{"d_model": 384, "n_head": 4, "d_mlp": 768, "rope_fraction": 1.0, "init_std_qkv": 0.0572, "init_std_o": 0.0, "beta1": 0.95, "weight_decay": 0.13, "schedule": "wsd", "decay_shape": "linear", "final_lr_fraction": 0.0, "batch_tokens": 65536, "doc_mask": true}
MLP neurons of a small language model. Each row is named by its layer, matrix (gate and up: input weights) and neuron, and shows model dimensions 16-111. Each number is 50 + 12 x the weight over its row's rms, rounded and kept within 0 to 99. A neuron's up and down rows have the sign that makes its largest values positive.
A block is one neuron, or neurons of one layer that tend to fire together. After each block is what it responds to, as a language model described it from the Wikipedia text at the highest values.

L5.gate616:51 63 62 30 64 38 37 19 59 38 26 28 47 64 41 48 62 29 41 49 49 50 52 71 77 64 52 50 27 52 38 39 51 45 44 51 42 66 65 64 49 44 47 34 45 36 34 58 36 46 51 52 42 29 34 30 51 23 54 48 29 53 57 48 46 45 44 53 58 45 68 58 32 48 41 64 50 71 60 48 29 43 59 52 49 51 50 43 55 49 59 67 61 49 34 32
L5.up616:26 57 48 50 52 52 71 43 36 26 43 52 71 52 60 36 50 55 34 56 58 60 41 62 68 39 59 34 26 40 43 55 17 57 46 64 55 51 66 59 46 57 44 55 46 59 43 59 71 63 50 53 55 53 33 54 57 30 23 49 43 51 35 50 32 56 37 61 53 71 47 51 60 19 45 50 43 56 47 50 24 36 59 40 53 37 52 48 59 34 49 36 50 56 60 59
Verb-ending word pieces. Final word piece that completes a transitive verb split into parts, just before its object, e.g. encoura-ge, loc-ate, cont-ain(ed), enab-les, plus whole verbs like includes or provide.

L5.gate45:50 50 68 63 54 63 39 39 51 56 59 49 46 53 42 39 47 41 38 53 61 55 67 36 65 56 41 78 43 48 44 28 44 39 57 39 48 47 46 56 45 44 44 49 42 53 46 40 49 67 64 64 38 61 63 39 69 30 39 60 59 45 39 53 39 05 47 55 43 65 52 70 46 42 30 35 70 43 39 58 45 59 37 50 38 40 45 56 39 70 47 48 55 57 20 48
L5.up45:62 49 61 61 44 51 49 25 45 50 61 35 42 35 50 47 47 65 62 26 53 46 60 89 61 25 47 46 54 51 49 27 42 43 44 53 56 52 52 61 47 62 49 50 63 43 44 57 47 40 45 43 62 61 58 46 33 59 58 47 39 64 60 32 30 49 52 72 41 61 47 40 61 38 49 39 74 41 32 42 59 54 67 40 52 61 40 46 65 36 48 63 38 49 56 64
Passive past participles. Past participle endings of passive verbs after was/were/is/been, as in re-released, ported, damaged, found, followed by in, by or to.

L4.gate5:49 55 35 44 49 33 53 39 41 40 60 39 39 64 48 51 40 47 38 32 47 35 47 36 57 71 63 37 42 69 52 50 47 45 54 57 45 47 67 42 55 31 40 53 31 37 47 52 61 59 73 63 44 55 47 44 51 42 28 52 59 60 64 61 53 56 37 42 79 52 42 51 51 40 25 71 53 59 61 58 57 48 54 46 62 44 43 46 58 62 46 59 40 33 43 26
L4.up5:37 45 64 50 53 66 33 37 33 52 54 45 78 43 28 62 52 48 36 51 50 57 58 52 57 71 55 54 71 36 35 53 46 59 63 61 50 60 55 31 48 46 66 41 51 48 50 44 49 44 69 36 49 39 53 61 50 51 46 48 64 70 48 85 47 52 43 64 40 35 58 59 62 64 46 73 74 26 62 65 46 44 54 48 40 52 43 53 60 51 48 47 50 42 50 40
L4.gate54:57 64 44 42 52 48 73 52 30 69 55 41 59 48 62 78 64 49 57 40 53 58 81 43 65 42 55 44 50 59 39 36 52 63 43 49 43 46 60 57 45 63 49 46 37 70 26 56 27 57 45 45 53 59 52 57 51 50 36 45 60 79 66 51 53 66 36 36 71 77 54 69 48 66 45 55 36 50 58 55 57 41 80 67 32 44 65 52 74 57 59 63 56 47 40 51
L4.up54:41 35 58 56 39 29 18 44 41 60 47 39 38 51 42 43 32 65 44 67 44 52 34 46 24 17 61 51 55 80 61 61 71 45 61 68 42 58 51 31 48 57 36 62 63 26 63 46 48 42 34 52 58 51 66 71 20 66 62 51 49 32 44 43 43 70 50 85 54 64 36 51 43 40 38 48 57 29 49 60 64 50 63 59 59 56 47 75 48 40 39 45 48 55 32 65
L4.gate140:40 63 60 68 71 59 57 42 60 49 59 32 58 70 59 56 17 51 48 57 45 67 43 57 71 53 42 39 36 63 46 36 47 62 52 50 43 67 49 59 42 56 56 59 34 47 33 53 72 51 36 49 41 65 39 45 23 42 61 26 31 42 65 65 37 32 49 50 67 58 38 32 57 55 26 34 32 31 61 43 40 30 27 64 54 44 66 50 44 63 65 48 41 49 56 51
L4.up140:45 68 40 51 60 49 44 43 52 44 58 49 40 58 38 34 59 34 60 41 55 44 37 48 49 76 40 42 56 15 76 46 50 51 45 35 61 28 64 39 32 45 61 36 54 35 45 47 47 40 75 53 35 42 35 54 51 43 39 32 43 70 60 61 60 58 44 43 56 34 61 41 56 48 53 57 52 69 62 44 51 49 59 41 61 71 26 51 49 53 50 69 40 46 53 41
L4.gate264:57 57 36 72 63 29 46 49 37 81 35 54 60 50 52 65 29 40 64 51 53 52 60 62 68 38 35 44 30 35 65 38 53 47 50 58 51 58 30 61 51 63 67 45 40 31 73 26 55 69 38 65 44 63 50 50 23 61 48 60 46 46 64 51 54 57 49 73 59 68 43 53 63 49 36 63 60 39 53 55 51 48 68 56 67 61 58 37 62 61 42 52 58 35 47 39
L4.up264:57 63 70 53 63 53 52 49 52 55 48 42 20 44 46 39 42 59 58 48 42 71 41 41 34 60 64 41 45 79 55 67 55 56 32 34 38 36 63 52 51 41 50 56 42 21 42 47 44 68 54 52 65 49 61 45 63 29 53 36 53 32 58 53 47 53 41 51 63 35 40 61 54 42 52 62 36 55 78 68 62 54 59 63 59 53 68 63 46 64 57 70 36 47 48 62
L4.gate340:46 63 35 40 48 45 55 38 45 75 65 36 69 67 54 66 58 56 54 16 39 32 27 70 34 54 74 25 50 44 61 50 61 59 59 63 66 61 42 59 50 59 69 03 42 61 51 76 73 45 37 42 43 48 60 43 42 58 61 59 51 44 46 52 39 55 56 36 48 42 67 70 47 58 33 40 48 66 50 51 60 53 55 55 52 39 57 70 62 56 48 59 53 64 50 53
L4.up340:74 51 64 46 54 42 54 37 45 70 55 28 48 43 45 60 56 58 25 62 34 48 51 56 50 42 48 50 32 28 28 44 57 52 43 54 39 56 55 54 42 45 53 59 47 49 31 67 57 45 48 66 69 89 43 52 64 39 50 32 47 63 46 64 49 57 30 58 55 29 45 44 74 56 48 49 57 33 37 60 32 37 48 73 65 50 51 36 38 51 35 63 47 43 43 36
L4.gate446:58 55 45 43 53 38 54 40 44 53 63 44 63 45 47 63 44 33 63 36 35 56 32 67 72 33 42 61 48 58 50 45 48 55 50 50 53 64 61 54 54 69 61 55 21 39 37 58 79 49 51 83 39 58 29 54 37 53 41 52 41 53 88 49 58 38 45 37 50 59 51 55 50 65 26 66 67 45 56 45 45 26 43 47 60 35 49 64 48 47 59 54 60 50 58 48
L4.up446:60 42 38 38 55 54 57 48 34 78 44 51 65 50 47 76 56 51 54 36 78 52 54 56 56 46 21 31 61 56 53 52 38 65 54 59 54 57 28 57 54 56 72 47 35 50 49 56 57 68 57 28 55 58 33 40 54 53 52 48 64 53 67 55 58 76 57 63 58 43 68 60 58 69 60 42 61 62 46 66 57 51 60 47 50 51 48 52 69 50 36 51 57 52 35 29
L4.gate635:57 48 36 46 59 47 38 42 42 55 73 63 66 63 44 61 42 22 30 34 62 41 54 67 71 37 50 47 56 36 56 45 51 57 51 42 31 47 62 48 32 44 61 21 46 58 61 61 54 46 48 76 50 48 40 53 31 39 47 75 32 53 49 60 47 41 57 64 57 37 45 53 65 46 45 50 55 48 49 60 31 48 24 46 53 50 69 26 55 64 35 50 46 52 49 49
L4.up635:52 53 61 64 44 44 39 40 50 47 41 53 59 70 47 42 36 34 42 47 57 47 47 47 40 35 37 63 55 41 44 41 29 36 61 67 48 40 29 65 44 33 60 46 59 49 42 56 59 67 57 42 28 39 51 41 37 42 49 42 41 30 51 70 52 50 50 59 63 48 38 49 43 73 48 51 44 41 47 71 51 51 51 25 57 47 56 46 73 52 45 47 53 35 58 58
L4.gate674:45 39 39 66 47 62 27 48 31 64 53 55 62 39 40 65 28 23 20 33 62 53 25 46 74 60 79 55 44 40 44 53 36 27 40 54 63 60 55 51 53 70 69 47 36 67 45 27 60 58 54 57 34 46 59 51 63 35 63 32 46 61 62 61 39 31 49 51 81 65 45 47 18 42 47 50 48 50 60 54 41 47 54 56 37 48 59 58 50 55 48 55 38 22 54 49
L4.up674:68 66 55 31 60 35 64 42 25 52 40 61 41 62 44 43 59 50 55 87 41 62 45 50 45 35 59 56 55 61 71 40 57 62 66 44 43 51 46 59 61 70 56 38 51 52 28 51 57 33 53 63 49 29 61 52 41 35 71 53 66 45 57 46 50 67 61 56 31 67 49 58 55 64 29 42 39 43 58 55 30 40 80 52 47 36 56 67 58 52 50 58 45 44 68 48
Passive participle after "be". Past participles or adverbs right after forms of be (was, were, is, has been), as in were made, has been added, is likely.

L2.gate29:51 46 27 63 45 45 47 41 41 54 65 72 55 62 35 70 52 49 50 68 43 51 40 50 56 47 48 44 41 59 48 64 56 41 61 51 25 32 33 61 63 70 22 36 47 58 31 35 51 47 28 42 54 43 45 72 47 69 38 66 51 32 48 47 31 50 64 39 53 51 71 35 62 44 41 55 40 54 33 69 49 51 76 64 48 34 54 50 62 45 40 40 41 58 73 45
L2.up29:44 67 36 26 56 64 34 45 52 58 65 73 45 22 51 62 21 58 64 43 71 50 82 38 36 32 58 49 41 47 63 53 57 52 50 33 56 30 44 39 61 58 46 35 55 49 42 30 30 50 35 78 40 37 57 61 60 29 49 64 56 40 45 56 65 65 57 54 53 41 46 48 51 39 40 42 44 72 27 40 61 35 55 58 32 43 54 43 57 46 61 59 52 49 58 50
L2.gate238:57 65 47 68 52 52 60 51 54 63 44 62 51 67 74 70 50 64 66 53 60 57 56 62 38 38 57 44 43 51 66 39 53 52 57 62 27 61 45 70 46 48 48 32 49 48 78 37 46 33 31 66 35 60 41 54 46 58 27 65 42 46 59 60 38 28 51 60 50 64 41 50 50 10 50 50 57 52 56 59 71 52 58 40 31 66 59 62 47 36 57 76 44 51 33 61
L2.up238:50 34 39 44 33 51 59 66 59 55 64 38 68 55 81 66 40 64 69 59 42 63 53 43 45 37 51 50 62 62 61 51 65 45 55 70 45 40 44 55 57 45 57 51 43 58 60 51 50 72 47 48 56 51 53 53 61 46 28 46 44 71 39 36 30 39 64 57 62 47 52 46 39 39 61 55 72 49 29 40 59 49 70 47 55 63 60 51 55 51 42 48 36 49 64 80
L2.gate311:60 43 50 58 43 73 69 55 61 69 65 49 44 55 51 49 43 55 59 37 58 54 22 41 37 70 47 36 56 51 49 41 36 74 56 35 46 51 37 67 50 29 29 59 67 58 54 55 66 45 73 65 28 30 61 43 51 57 33 52 55 51 79 60 26 41 47 55 47 54 60 75 36 43 26 37 51 53 55 52 72 48 71 50 44 33 39 45 48 43 43 35 35 61 58 53
L2.up311:36 51 57 57 74 55 49 53 59 52 64 62 39 49 57 33 51 58 46 52 54 38 64 43 56 43 41 67 48 47 71 51 49 77 61 56 26 52 64 59 29 60 31 36 42 61 33 45 55 50 36 30 41 63 56 39 44 69 50 54 61 47 26 52 61 54 41 59 27 80 60 46 45 55 56 43 30 41 47 46 31 57 34 42 44 81 29 55 69 22 51 50 45 55 42 57
L2.gate394:34 45 48 68 45 53 55 36 27 63 63 61 42 39 54 60 34 71 53 52 60 39 63 79 61 49 47 49 66 46 61 50 52 61 42 46 57 41 39 45 56 62 42 51 68 64 58 27 57 39 25 45 48 44 58 63 65 56 41 44 45 34 37 55 48 49 41 56 36 68 59 42 39 57 60 47 44 55 35 54 77 56 59 42 55 43 35 50 47 59 35 51 39 44 48 63
L2.up394:46 53 44 53 72 67 45 16 49 49 61 61 58 52 33 58 49 69 46 42 39 44 53 58 49 69 46 38 41 36 49 57 44 43 49 38 72 60 51 38 46 53 58 60 48 26 57 42 60 29 37 36 60 37 43 27 61 26 47 51 47 54 61 37 46 58 49 55 39 54 59 36 55 52 61 56 48 62 44 49 70 71 62 66 24 46 43 52 54 45 62 58 55 84 56 55
L2.gate440:55 60 53 57 55 57 52 42 42 45 49 67 81 56 52 46 42 62 47 44 71 34 32 58 49 35 44 54 55 62 60 77 33 49 66 50 48 62 41 52 60 89 51 33 63 57 45 34 52 46 60 50 37 32 37 81 47 48 24 39 30 49 82 66 46 44 57 42 53 65 44 41 66 35 54 50 58 42 38 37 68 51 53 43 30 59 54 30 49 38 31 66 45 47 39 51
L2.up440:42 54 60 66 45 58 43 39 56 69 73 33 48 41 50 34 39 47 53 54 54 55 57 78 35 55 43 62 48 50 61 49 55 46 55 36 58 72 35 35 28 52 48 36 55 40 51 46 45 57 51 62 47 26 61 73 42 21 61 40 61 58 84 68 39 68 29 49 42 57 52 69 48 40 63 62 54 59 43 37 67 23 49 49 57 64 48 58 41 55 47 65 39 49 63 40
L2.gate491:47 59 66 58 73 65 63 46 53 50 53 51 61 59 69 49 43 51 41 49 71 45 39 54 54 39 49 51 42 51 55 49 47 37 64 40 47 41 38 62 39 63 44 49 55 71 53 55 42 57 62 45 35 45 72 52 73 38 45 33 54 45 44 60 58 63 44 52 45 60 44 64 76 41 47 50 49 66 52 51 82 39 59 60 39 48 62 32 59 64 47 59 41 50 46 72
L2.up491:72 47 43 51 37 69 35 57 50 58 24 63 49 75 69 38 46 57 49 32 32 88 46 40 52 50 56 18 70 16 44 45 51 36 62 43 75 33 45 47 51 20 62 14 68 43 38 51 42 54 61 69 46 39 51 48 26 42 49 41 27 57 58 66 39 58 34 19 74 59 36 21 56 51 41 55 62 42 42 50 44 74 35 47 52 57 57 46 41 56 46 65 54 49 30 47
L2.gate682:28 44 69 41 48 56 44 62 41 64 65 80 69 57 71 57 38 53 33 65 47 49 45 55 47 38 45 68 62 56 61 54 64 35 48 45 63 56 26 44 70 48 41 52 60 73 52 60 58 45 57 51 51 41 47 55 63 48 28 36 48 49 68 66 66 46 76 34 43 68 43 51 34 43 43 43 44 11 46 40 70 51 43 64 48 57 68 60 52 66 38 52 54 36 37 39
L2.up682:40 41 58 49 51 71 42 58 54 28 48 51 38 53 36 44 22 51 51 32 40 49 51 49 53 55 57 51 54 44 62 36 42 43 58 60 72 40 80 46 62 55 28 48 56 61 65 59 51 42 45 48 48 41 38 62 60 39 61 46 57 53 49 48 59 61 68 35 47 43 37 60 41 24 67 68 35 50 39 50 48 49 28 45 72 64 66 50 49 51 54 62 52 43 52 32
L2.gate710:40 52 47 36 55 56 66 46 50 60 57 79 50 61 53 66 29 49 47 62 46 44 45 48 36 52 65 69 53 64 51 39 63 48 47 70 91 58 55 43 38 49 39 45 47 41 31 19 55 53 64 76 36 43 51 47 52 57 27 41 53 39 73 62 57 26 54 57 39 55 58 61 38 51 33 79 68 46 48 53 59 56 57 37 50 56 36 59 61 64 53 56 34 35 64 50
L2.up710:29 82 34 69 55 42 53 22 56 69 46 49 43 83 66 58 32 53 79 48 56 48 41 34 69 45 62 43 57 43 57 50 72 47 49 60 60 58 47 53 35 52 56 33 54 64 48 31 76 68 53 60 54 52 47 71 56 67 42 62 46 42 59 50 59 46 54 41 51 67 37 64 40 42 65 48 75 55 40 47 69 54 64 58 66 41 66 63 49 32 63 49 48 46 63 41
Mid-word continuation pieces. The second piece of a word split after a short one- or two-letter start such as st, t, St, B, cl, e.g. st|one, St|ate, t|all.

L2.gate27:37 40 60 62 67 79 66 49 47 41 69 30 54 53 62 44 63 51 54 34 52 48 64 30 47 48 44 67 36 52 37 52 61 47 55 39 43 52 49 53 44 63 40 70 42 65 62 55 54 31 52 58 19 44 36 53 44 48 40 40 42 46 55 52 67 30 64 44 51 42 26 42 39 26 46 46 44 26 54 34 47 25 25 41 33 50 61 42 64 78 42 48 49 42 45 48
L2.up27:40 31 60 34 48 31 56 65 49 42 47 73 47 54 88 62 61 62 52 44 38 55 51 54 71 43 62 59 39 50 43 52 50 52 56 63 38 52 48 64 37 63 46 41 38 66 39 56 62 63 38 40 32 64 41 58 54 51 61 49 51 57 57 44 35 53 38 44 36 34 43 50 48 57 43 45 66 73 39 55 47 52 37 44 56 57 42 81 37 47 46 45 44 59 53 46
L2.gate137:78 55 56 55 72 68 22 57 41 52 33 32 32 61 43 66 38 47 58 62 51 47 52 34 43 50 39 50 29 42 63 29 68 46 43 39 39 41 39 49 45 51 43 40 58 64 32 48 40 46 64 60 45 20 52 58 54 30 33 45 59 64 61 43 36 58 62 47 52 70 62 60 54 44 44 43 35 54 52 55 51 47 64 53 60 42 47 29 66 47 36 33 48 48 27 64
L2.up137:45 41 55 68 54 57 44 44 49 43 34 00 46 58 64 70 64 51 46 47 23 42 61 48 55 38 50 62 57 47 42 56 57 52 37 57 50 69 51 56 55 52 35 48 62 54 43 45 40 40 38 30 55 66 24 60 29 69 35 42 49 43 46 22 52 45 44 43 33 53 71 42 62 67 55 46 56 48 47 67 48 46 63 48 53 77 45 54 48 54 43 50 61 52 30 62
L2.gate165:56 46 63 45 70 60 49 53 35 51 47 75 58 71 62 58 38 76 69 74 46 27 61 30 62 47 46 56 38 32 44 51 50 73 62 29 45 48 44 73 56 57 59 50 43 39 60 54 38 42 46 36 45 50 47 56 52 48 40 41 55 45 58 42 56 66 39 39 54 53 76 49 54 35 55 62 44 62 44 60 55 72 62 67 35 55 52 55 71 38 51 42 69 52 37 38
L2.up165:60 60 29 63 68 76 54 44 42 42 46 49 53 44 51 59 54 42 52 74 51 33 28 18 36 51 64 40 65 55 47 49 25 50 46 46 52 42 34 38 53 49 41 48 57 36 47 54 54 72 47 58 48 47 32 57 63 61 51 40 45 54 31 49 45 48 40 39 59 55 47 41 43 41 36 41 43 46 59 62 41 60 54 26 34 72 51 58 59 45 74 37 29 70 56 43
L2.gate216:60 66 41 32 64 31 53 60 56 80 55 59 41 40 72 52 57 73 49 45 54 82 57 46 22 56 52 46 33 40 51 54 54 42 49 35 54 73 61 54 64 54 26 53 62 51 50 52 39 50 64 50 61 59 39 37 28 45 48 70 37 42 75 63 49 57 72 61 58 68 52 52 56 44 27 40 56 37 59 34 62 65 40 43 45 59 57 31 53 67 38 49 27 49 37 53
L2.up216:73 48 40 55 64 51 59 39 30 54 39 65 51 52 53 59 75 58 36 41 40 33 77 53 38 47 43 37 54 40 43 56 46 54 62 38 48 56 47 41 69 49 41 54 35 60 51 53 57 30 48 63 56 50 58 52 63 52 33 50 40 48 65 72 56 53 53 33 53 31 31 56 72 46 45 46 49 42 55 59 47 59 64 57 62 48 56 51 48 47 47 31 58 50 43 46
L2.gate307:72 38 48 66 55 56 46 45 49 42 36 51 48 70 64 50 40 44 46 41 42 49 43 28 53 58 36 54 70 46 47 43 55 65 54 42 55 37 43 60 43 34 49 34 50 67 54 49 55 62 52 52 33 56 45 50 47 39 42 54 52 21 48 58 55 47 45 50 36 39 49 56 25 55 47 57 62 25 51 58 56 50 74 51 13 41 78 65 42 49 62 52 29 68 48 46
L2.up307:60 58 57 57 71 44 31 48 52 44 48 48 40 71 40 59 61 50 43 52 57 47 50 57 27 51 19 49 60 38 40 31 61 54 47 22 52 54 67 45 52 49 49 52 37 69 57 34 54 57 47 57 42 49 70 31 63 67 34 60 41 31 51 35 50 66 60 25 63 55 44 42 59 59 47 53 52 51 36 55 55 54 64 44 49 53 64 55 56 38 42 52 57 55 56 37
L2.gate412:60 48 62 49 62 42 56 59 43 43 72 58 61 45 57 71 60 37 53 52 28 46 45 52 38 68 49 63 33 50 42 38 52 44 50 37 49 60 55 56 46 53 45 54 41 82 35 69 57 36 46 63 34 38 59 54 50 44 42 41 50 34 54 51 55 54 44 48 41 67 59 59 52 44 32 25 53 40 59 59 44 52 46 55 38 54 48 59 50 43 50 48 45 50 38 53
L2.up412:67 53 48 32 38 47 52 51 44 37 68 39 55 33 27 65 72 41 58 48 46 62 47 32 48 49 57 51 56 62 37 42 50 60 53 66 37 61 63 59 31 45 55 52 64 53 37 57 64 51 50 53 56 44 60 70 46 48 49 43 50 45 64 63 74 54 62 30 36 38 58 64 69 43 54 48 52 44 57 50 45 40 48 51 53 46 37 61 53 24 59 43 49 62 57 35
L2.gate632:67 52 67 66 41 45 27 34 64 65 70 46 75 54 65 63 48 50 41 58 66 53 46 58 47 55 52 55 39 59 49 49 59 22 72 56 48 37 42 46 43 47 45 52 49 63 42 26 25 63 40 52 47 47 46 59 36 54 19 46 59 32 54 56 40 46 52 44 34 64 51 66 45 36 56 41 56 33 46 54 51 57 48 71 37 44 47 50 57 50 53 52 34 60 48 41
L2.up632:54 45 83 49 48 54 33 42 76 50 41 55 43 37 66 50 34 62 60 42 38 33 34 63 41 53 38 59 50 48 50 34 48 38 62 42 33 25 60 53 35 41 38 46 51 67 47 28 57 61 18 43 43 59 45 53 47 31 47 69 41 58 38 61 50 53 61 28 64 69 55 65 66 22 64 57 57 74 44 67 37 56 58 37 50 31 54 67 65 42 72 45 50 54 41 44
L2.gate667:55 48 50 65 46 63 46 51 53 39 44 51 40 61 40 61 34 45 65 59 59 45 77 45 57 44 48 49 39 27 60 47 36 36 55 23 44 50 34 46 49 50 52 49 49 40 76 59 27 35 32 38 50 57 58 70 46 33 38 60 41 35 54 44 39 49 47 57 44 55 64 64 55 41 49 41 46 61 59 56 44 42 56 65 42 48 87 52 71 50 64 60 57 58 45 28
L2.up667:47 45 45 65 73 56 43 36 65 39 53 52 39 62 19 54 37 55 49 63 58 65 80 43 60 31 45 74 48 20 51 56 53 36 64 29 25 47 43 47 44 44 52 38 66 47 50 53 41 51 42 40 29 53 23 69 53 46 61 63 22 39 39 47 47 50 58 52 58 38 36 57 55 54 77 58 58 55 44 61 46 31 50 64 71 49 67 61 73 52 50 50 52 51 37 43
Past-participle verb endings. Final pieces of past-participle or event verbs after "was", a subject, or a verb stem, often followed by in, by or on, e.g. manufact-ured, ere-cted, published.

L4.gate70:40 66 50 55 51 27 48 39 42 46 31 48 46 59 55 76 29 38 67 42 66 49 35 48 44 31 58 40 32 70 52 75 67 44 60 54 57 68 37 33 53 61 52 33 43 56 56 69 49 53 50 60 47 58 68 58 38 38 44 47 41 52 61 46 40 44 63 60 49 58 58 53 59 30 51 30 36 50 43 34 58 41 55 60 46 47 62 35 52 33 73 52 57 58 51 45
L4.up70:73 48 28 61 74 46 61 46 59 38 50 52 42 55 56 69 33 42 57 48 51 56 81 34 58 64 27 56 31 45 22 58 65 61 68 57 77 48 36 44 43 52 54 47 39 62 74 45 38 47 76 42 44 57 47 38 47 41 33 33 79 40 40 62 48 49 32 40 50 32 51 31 50 50 61 30 45 56 66 60 46 35 59 68 51 54 44 58 37 43 43 54 54 41 43 35
L4.gate85:38 42 70 62 62 31 52 50 73 43 54 26 60 68 66 44 55 59 48 60 77 67 30 63 54 41 43 57 34 53 47 60 56 46 52 18 47 60 55 69 38 79 53 43 48 51 40 49 56 60 53 58 39 75 59 45 46 57 58 44 57 39 55 20 38 47 41 81 49 61 52 66 31 47 34 34 35 46 39 37 48 36 39 38 27 40 56 31 60 51 46 41 52 45 28 56
L4.up85:57 42 58 43 63 33 42 60 61 38 55 43 42 67 68 41 42 57 47 42 81 58 44 58 63 76 33 45 65 63 27 48 46 63 49 42 54 61 49 48 47 49 61 49 45 21 44 39 62 52 51 44 58 44 48 57 52 37 60 30 69 59 58 48 49 55 50 64 43 45 62 49 70 58 55 44 46 38 60 48 52 43 55 39 62 52 48 37 40 39 75 48 36 34 40 31
L4.gate334:46 43 48 82 40 52 42 58 45 59 60 61 51 31 51 48 37 57 50 45 64 16 56 34 76 45 45 45 39 63 41 47 47 47 35 61 43 61 45 59 38 57 31 52 39 58 27 42 41 52 40 41 66 25 46 70 55 67 32 48 61 60 46 28 59 44 64 41 37 53 55 34 59 66 58 33 50 36 35 59 56 55 65 43 56 29 58 55 40 53 63 58 54 66 39 44
L4.up334:48 51 73 68 38 64 50 56 78 42 68 65 26 19 64 32 54 51 43 40 39 85 50 30 58 55 46 47 39 68 49 65 40 60 32 30 41 52 50 42 47 51 41 41 61 81 33 46 34 62 50 58 60 51 38 32 71 68 54 65 36 59 48 57 47 48 58 66 47 43 57 42 58 42 47 30 66 49 49 53 41 45 57 23 51 40 42 34 32 38 69 48 43 55 50 42
L4.gate378:51 55 49 64 70 68 44 49 49 57 42 50 59 55 46 35 63 43 43 58 65 49 34 50 61 44 51 54 36 70 58 47 53 54 50 45 50 62 62 54 35 73 34 18 36 36 14 47 51 64 53 49 33 55 46 56 58 63 37 42 52 40 24 62 46 35 45 62 80 70 49 58 33 60 46 54 53 50 46 63 74 49 60 49 65 56 58 23 32 49 39 44 42 29 27 75
L4.up378:34 44 57 40 63 67 52 57 29 48 46 52 48 56 52 55 34 42 41 49 40 47 60 51 51 53 57 39 48 54 55 33 58 64 55 48 71 50 73 82 64 45 64 37 31 64 43 69 49 51 65 35 69 65 35 25 31 35 68 53 46 58 53 47 83 55 22 53 43 47 49 42 56 35 63 47 34 51 26 41 40 38 52 47 55 42 58 58 61 36 47 61 62 62 45 70
L4.gate385:45 37 53 67 52 59 20 54 54 56 48 53 41 41 73 43 39 44 39 55 25 46 47 34 36 51 59 76 50 47 45 51 49 72 70 43 49 38 75 47 72 74 66 39 56 67 59 52 42 41 51 57 38 40 55 53 40 33 55 47 38 54 54 60 36 45 38 70 37 38 60 38 22 36 34 55 40 56 31 39 74 70 36 55 35 56 62 59 43 48 38 52 38 45 44 60
L4.up385:32 33 46 59 42 44 49 52 51 48 30 49 52 29 56 40 72 58 53 74 39 47 59 32 54 51 55 40 42 36 47 39 52 49 34 66 68 52 38 66 47 35 44 76 67 38 41 52 51 43 25 49 48 53 50 43 30 38 40 30 54 65 34 44 58 28 18 47 55 30 51 44 56 50 49 49 49 56 43 46 36 59 38 51 46 58 59 59 66 30 81 43 52 40 64 42
L4.gate458:44 56 65 47 66 54 66 61 50 39 49 53 65 50 53 64 54 26 67 43 45 56 31 54 42 50 56 64 56 66 35 35 61 52 38 36 45 65 54 31 64 67 46 45 46 55 46 83 72 62 52 40 53 56 35 65 47 53 41 44 46 53 54 41 53 66 51 47 41 40 62 36 33 47 28 37 46 72 55 48 50 71 45 55 64 77 47 45 51 61 46 41 48 64 55 59
L4.up458:75 62 56 54 48 54 52 50 47 43 63 57 69 51 62 63 37 35 53 49 34 47 58 51 75 52 37 39 38 39 47 31 63 44 42 43 57 58 49 59 51 74 59 57 43 47 58 50 56 62 45 28 44 49 29 35 46 56 31 42 42 45 68 22 24 36 69 33 61 57 47 48 79 54 49 54 45 47 53 45 42 44 54 48 50 50 49 59 39 36 25 33 54 33 36 55
L4.gate469:58 59 33 69 48 47 66 25 45 53 51 42 61 72 50 58 43 53 43 24 55 39 38 71 69 45 57 47 43 53 54 37 35 64 50 65 53 57 45 50 49 71 63 39 57 64 65 39 57 31 50 39 69 49 61 44 46 56 39 38 60 68 52 56 35 50 54 65 61 65 65 39 56 43 47 52 48 40 66 46 35 35 40 48 51 34 40 25 42 57 60 69 53 48 22 37
L4.up469:50 42 53 48 32 62 53 38 41 50 45 61 66 62 24 37 60 42 56 48 40 44 58 40 65 37 38 49 58 51 48 41 39 39 64 68 73 40 68 52 48 32 53 30 54 58 35 37 45 52 74 49 58 42 51 40 50 57 43 35 54 25 26 60 55 48 46 62 66 52 59 64 65 42 35 45 49 34 54 50 45 65 58 42 43 34 56 57 71 44 22 50 35 61 43 45
L4.gate575:55 52 54 41 72 80 56 29 48 54 69 48 69 48 52 62 47 37 60 50 34 46 49 47 50 60 55 58 66 50 46 51 67 55 53 49 47 50 48 41 47 38 53 51 62 41 19 47 51 63 60 46 60 37 67 53 36 52 46 58 53 38 50 54 24 43 38 88 55 50 64 64 54 43 49 28 57 56 49 51 45 38 39 64 54 64 35 42 37 37 45 33 51 51 43 77
L4.up575:60 33 62 50 53 57 44 24 63 56 26 35 53 42 51 62 46 36 49 44 51 47 60 50 42 40 56 48 48 56 48 61 62 55 44 49 71 61 56 50 56 63 38 52 55 25 56 48 44 66 50 47 40 46 61 60 52 53 57 56 58 54 63 38 33 47 60 51 58 09 42 45 29 77 42 59 52 52 59 68 62 38 59 56 67 42 46 53 31 64 45 66 63 43 51 58
Word-completion pieces. Second sub-word token finishing a word begun by a short consonant-onset fragment, like st-ole, sh-are, st-ating, cont-ain, with occasional standalone On or In.